Part of a small language model's weights: rotary positions, 794M tokens.
MLP neurons of a small language model. Each row is named by its layer, matrix (down: output weights) and neuron, and shows model dimensions 48-239. Each number is 128 + 32 x the weight over its row's rms, rounded and kept within 0 to 255. Numbers have three digits each.
A block is one neuron, or neurons of one layer that tend to fire together. After each block is what it responds to, as a language model described it from the Wikipedia text at the highest values.

L4.down0:138100187104087169110102110118159102125114130143119144114162101100110096127133123067138157104112158135158106188118124113128119131151164137141118117114143132091126118146123046122103167047173178110116120165153115126116170109101125069123153122142163113114100040121147162166092090116069162168159126169093122085142113119143112101062161120162099163124166161114065073185090133128087153120135181123158123146123095143123106171179099091114160183160091128095117132178160113249158190117098073093136140113146123121162105092136187114150148132069083160104098159077149178120111118128098133159
L4.down1571:105026175120094078168139152166131119172116136128170110136086111108124152136131125127107095100161181133163118140095168145127120095084147150087121151133091140092164140171081151194143101111074118203148135093141163118144126184100101124134140082118146121106130117180124118137101194132114120134100128140080153139160105157098112113189075045128116115131193114046074179102091119157118151102147102131121046119073094129141098172170174096145155114098124142108154136128125100032120152099104156160139110106122172037142109153143127126121130164172126118131075152191105112087158140158139167151
L4.down1930:157098105132170198099187106152212157118086171121100104104133076093123128126125092165143127102131148072076155132139132131068141144109159126107099099140104169075228093137109108095162144119178129104080155101106101112115106119088184138142153144135151100144106156125083147091117215156106117104115134137110124114084181120135171067176177142067103134136127112148072117162136188111148162148166105094132101125103118151128128127079105093113114100167138107113112183148165160175127126191096180149092123121161190152146110133151131126084157120162141136088144124090149130145180185116100095179
L4.down2402:121089158086179133093122180088139126098144149138132179159135129160131070124133117146160119102158110118125137154107133188112124131097109115120126145137088157062079111074111092122155081149163193137123188072110197134126098147110146120170054125090152123128132098124152127085109162100114153114103148205132105139139108126134084112118159116134133112188141115137157125146093138201102136085159153153165139133205097121164155109138120171136124180106104192148148119056147144113091160130140105110110128119129137080112083144161091106158122131160123157117106123137158195194137157166131128122
Description: "as well" completion. Mostly "well" right after "as", in both "as well as" and a sentence-final "as well"; more weakly, the second piece of other set phrases or split words, such as as such, most recently, self-sufficient.

L5.down29:140128117187129149138118088165143150089166143140150125106196042120155158081060145085133174160155146094151106180107075174159163107161132173163140150163173148118128084165150101124132160155186147141179103075093111131063103087155065180109129137124091146157125136109117134143197120139127090125121082140106122114121123118122128160115121118138110195148128113081136111150117117128152091140156102150115175128047139112094139087129103162139109161128112127129138042208134120140133161088156134094135142162120114106191158149166061126142099140110156106119151176218125148134101168160142072109
L5.down797:088131125129157097135117090154103119082144101144108103123106079134131157105129139119153178118125145118129135121110156140154099176126119159129111149151112192140115136159130093095068152191131121082132147200112185133136098099109078121075139157147108100173105141138144157126157107145158120106167107159122098159146134095146135133101171151124107129120187104073147166100120162156156137153167136092140131146128108105105164183088129156102113136078111076129168143159121084108081119121126093168129150092146161180147105124105092138162140121111199131154049174136106149136127153144116090113
Description: Clause and segment boundaries. Tokens that close a unit before a new one starts: sentence-final periods and paragraph breaks before headings, table-row pipes, and "well" in "as well as".

L3.down413:133111162122144135090108169085179104113133076100127190131109129103149114102153146130134104159144126134136101110105082127086160196079192128130164170122121094143175136140123153136118133102156132143146099133106204104119150153058154158169100120134125150145111077142158138132120105169120103113119094113131108126110120175150112133060182144103147170156126094108078191157132195141114162099095105115150103185117142127099149136103144151110145035112186153129154083109159123144172096112142051086093098098092170103116146139094129115139170153145101117122166132124158121206115192171095148126
L3.down642:087070084150097152111142137149112070162137109175126154140168146121131118120149169134095117116131071112071147141127109147109092156114198100209135164105135090111159115156094086149099179138154097191112143162172182187142076188204105113090107133125135104142130166144085112086133140124110134065143146122129133149098174116158108134140092105181111087117202108142114131129112082128149144169102130091100185134132170112144174124087108065069214089107132112147122149162135124124172139100119143106120119106191101049113107120190121070135126102129163150117135123099176085134125154130166139155
L3.down1606:131106115113132110145207078175150094122111112125140178116190164107090132109106057136153110129125146110114150112133111104127106181144075115139147144117165061170141143135111212117119129165152204114129117120110114111133110134082148134103181118155162102154081175086095133134181156155090127156131135160095134054074091129076183084160135166104136078127145128113212140098133147177134139160076076089140169177160140025092165105110125108078158118121162106070141070154164127112130093116084091167119124146167118090119121046102079103122093179144128050087106102188160149127069104165083101062
L3.down1880:121160145174054120160152143132143123111126172183136075186067109124149108108107095066124140155122165138136163127155086141107097056150101159123169129177123126148129179159172183183171091105099140119143149107163055165170151127135178111075112117074096119106115074178114150050158162124114177179087118170062119168139097179081138169112184175132177136085096109071091081089098099089138093105110081174073162132151137092135140133048078086102115137094138107130163165125130096149112100167090132172078177123096102089179150114112133115144080151097081109142133160096135138132133088109146085087
L3.down1967:083152154174080135136139139136153102151136157083144108104131151032093109163111087173103132122114137116109097153160139117066154156107098125116138142136105108105125150220136168162081122120093158157089123107161099101143112130100119136103150153095099115101148122107147083121146192170154121122123131126143132040130103123114082169137095132100077052150149085140109130112184085109121114114135141119175127123186161167113107104126109119147142084090133100117136177102201130093110154131071125184163138079116145207045186114072115119101124097078146140134102141077155083081120118132093180134
L3.down2033:100175088167107123125096186149102105148138136076180057102076132122139129119111179170167147112139152061085131163153146148103186118091134086160157189124039110084149090141092085090104120084090101157087114101177074117136180124146079115128103138172110130061148107167133094086059128071183126053120127106081144139157124098118139088092135120164147095168100120164091082106131143072080143176105110113169142055154151123066184090140143093118112197130122152117119120095117106076114138187086112106103106133153130171105089134156105152171153144137137065110093064071148090135062110114095177141
L3.down2434:217190118181153135147092098111107134137151167111116058125128088120081117159095130156122121141128085106106168117142109100194120135144114101151148148188071192084099142169141119172091115101100122072126124149099137104129104067112158102103141120119122099091156099130176143145111128125101126119157162105126062164146163104161086101101089156162102166158115103117147119219108104103124116103139089141144109124098124074159057068114112133120079153122049135073191177153123090125143064101120171162137219127100138134172163117130169075093115137166127129161125129067116157142101101145151131147
L3.down2519:134125136187133088096125078137083124182171136196138190068110109133122079093120133142059102117110135095139106104121123111111120145169116103072160161132149140102172108092121215133108144160159158158128139084119118093162145108139072128187191139157142170075105144103167080110061119129117080110104158114132099157200089082080076132153149108092114129117108118116115164149104141103092139035095170128113141075153168109166105153094186113116154071143114108035113126101188119198145091105118109199177140129139181134144120131144139164174146135148105128152120133096134127123142111095182168167
Description: "as well" completion. Mainly the word well right after as, in "as well" and "as well as", plus such in "as such"; weaker on paragraph breaks after image captions and list dashes.

L5.down1704:105158144179186193134131125119158132139113122143085059095057123106079108110109089119123181154144136151136156125087086158203089064107174148148083086115128176130117109153116118157191143142135140141117184105114184164094120095167114139157147155136082117121141128170166149114133106048170146127146102093164137138094088101107131113110118171110057168091184089163092079113088136164136131128103108122088094132137039098114102126108120122106093141116112165136135176135120137143107167131104167136113164145070162126132146078076127116080167078169140162106106112157089138138168120167181095098
L5.down2432:082140170128176130139141115152109108150113090101118128114155112124078097180155132145120133134063153098121157108090126133135082086131115128124138100124062203183114118140155170130178171123147148127134092190111155107141162118147103158131173102126101113123125175114101142096162116141096135105113144090126095127118156134094117140131145105106141139141131098152099093122084173074069121065142166143167131100152097125130060098151122113145169106100101183115126195164163180095105165151152123149228099152104144102110150169112099129056124142135119176207165134128068137071113098131102137120
Description: Participle/adjective endings, table pipes. Final pieces of past participles and adjectives, often after an adverb or a split stem, such as endowed, (widely) distributed, unidentified, forbidden, market-oriented; also the pipe symbol that opens a row in Wikipedia tables.

L3.down571:168117168107154168155165175178113138172120158150076121122099196125134124119133170132123094140095109131142144092102133101092113127152109122087145137096134157124087140125145090181086094104090100185141152112153101171143118126113145080120100087128162185147087121119186090113166107101158130096095072121105153189117081104147145102128099149071161187129098146136142130050139125117065097076116100120157175118143103127135070123148176092169144122119158174152132170109074120134116118073118145137107190116102103121128112134205168091141147128140096143215131140123110117138127108118081156135
L3.down624:074101109096125111134105161132122105165161107183131127180108191092110156078074112081132058180139162114130167176104178122117124061113099135142163119085071116132114141176144143146131096111121153137140087120123177151153133118112150095086120121089120107135132075159085067078107123057160131136154117165164106106115145106119099141105095164097152127136139161075186174135161130145106138094117054119157101116167116103085133156137100123089133153095151145096128097106133100168125133104134136083166188088109092168117111123131141154137102140108165083120115100135116083174094112134117075098
L3.down726:075097124174100156166151079101130112189103137151149092056123117125156152140082107167148130168093145129184081058168198125162128116104077135127121117142090118113138165171154102117086124124115162147128175068096128135111202115084096133130122129117188117010076122131114098064148139168094143129084129129094103109114125159136104130118131111137060144099131151157139163103083177133084158134092193150131163044154127086100103108194089109117104144165128143159106107126126151158102160149140146136205092119114122132116126117163086111118104123144095135133156111131121170144155166133076113146
L3.down1290:138169125088125132202145075114152206102127156083179125133132111110138125131182094066097165169071094114146088184098132133154118167139138130119109161127100113150081117110097134118084098136158134101084044118088122117155128108130132114140140173135144139112163109140131172138156171091139113109148115119111100120110120144099134077123173090131163145120069162093140201157147139110188085109047128138143127102155129134077159113157161119135134098079161114106165089163094134112204131110181112165153194128080123152144117092109098121107143090124169085075108177155089110165066143173158141156
L3.down1633:143065124100108139102134147048195150152165085142123196133150126131170118118070132102160142123196075064135106162151116093073140124072088105115146126088131128148082150074138129183126126129089153138177084109116164142115066135116152086142118116106083102162135125156116103082138173085103142131134117097137138114155114120091208054091115145121102104103138145062114122125127197125104130138160106154153164127170130134142121098178127106131122124132179177144109118129175145101091106167082108151133145127162096137190113105119149138150132103175158128103124122119159100058176119146083119163
L3.down2045:090068168118145155138131197131106171152111176108170101169128148136163062138117160104129071129101146128137132085112131143118075086120087139119146164147163104137146136092110141150043126150125110184160093109047149101157177088087100100195146146133128114147120113107046074143095119132057146151177121098144169077157132212115128142186070096132124185119107247160037112143143139116154113170139126152147139026135138135119130142072113113107090132118099169105197101143101114107083137120078154093126187074201066134106093150100144114137093124169116119138138165158147085116143094173130143096
L3.down2278:096116135087128120115179154117079160190116130105084135163163174094113122130162101204134100133115114047049139057101146149105161136073154117112119103100149142137109107102181237145111136072132158097144106147114137140119125113123163177114107091146127135105118157118073124196092117093114109094141176114166179098140190112112088132117116180176125142089130143095097093156110167143126029044136059148136100091120107127155123126141130092134110126159154189100146100136148196160087111159092092146153155110102130140123184103149166147100159138131077131117144105126104077048100057110082116101
L3.down3062:203135090143143068116096077142155215132111138102160125172106100109119047174154090126094124133070113143157228126143162148144083108094132150112175157188052132107094146174126136127150134143141096163112153112147106100093102162102088169136129162143163062126067061163185063190161123130082168167122131130074119179114131061087149110131115153170147070180142140129143147124044104147101145189168168127133100120159087158090148149172145194123118151162074168123130191181152169089128107182135079186127091089105134115182102102057136159034135130140093144185201105154155150184118155147103099108
Description: Predicate adjectives after copula. Adjectives and participles completing a predicate after is/was/be, often the final piece of a split word, such as inev-itable, difficult, unst-able, in-active.

L4.down403:138132149141144128186171121076152115167168140127103099164139132170118081162082121108099154145148131151125205087197121119142152140149156075124177104115060150086124129158086183138117163162152152183138126178090150186146120046095193148138159047139156090123081115131099130122169168118164114135097067151160167125114120110161149124123161114142144139205136120112118121083073116177159068137176180118113145049165046194103088119112115151103085137091167147136179142171124152098130132115162113119158137129115082134138158147170131178097182073171131145112073160135126162117132115115102111121
L4.down451:109078151119174158163110128100090161141171160159092119161161153148122126112190142143155090163155069117164119136186164156104158142108073188125118140157152142141114122151070117139133105109170170089148161121084141144143136076184113080192109107142102165080087130151171066109140106056154102168089089095158114157079167110117140104157109142132126164113091140123152067166143124117141085133117140161123137151087089132111108139124147154087072121138147064138152160175093172067130115113070091130113161092090141146083149155168132145072083129194096106156234160152120151152170140173060140168
L4.down1754:128166111136147124148160130115106132130097077137157090114105139155105115089107196160137084102144090120162187144100100114109170095049090112112115120186146146133149128077103149108114092108083080104137120132126127087096150139130122104084088164113125133106135116171111129116127081076125102128126126104154171177148117141158097181115068155065103097145140132183124174098137205122129120099171110172189102113138085126138109114188199078194177128125115194120164109103129095142150161140162094109078135123103119080095159149148086168091097205108087153121092161165128146162141135129063079163
L4.down2857:148150103106132106129150133133099093175243096152189140131127152135131103157134157133126145083146131120120128119140147081090118158080175116148124093135133159152102061065129064145120114092149114132208156111054069176054107138094078134106106153224139148112173090132170189112114103088111192127109143183110107133175145118057185112146096116115154139108129154132108176153168093074121163114121113149164181190072152127099167143099100100101083105104096127157201106097156131110124071150079140143138126054127068099148124097116090185143054172075088148124097134184160148151118132136134122149
Description: Predicate participles and adjectives. Past participles and predicate adjectives right after a copula or adverb, which usually take a following preposition, such as known (as), praised (for), recognized (by), popular (for).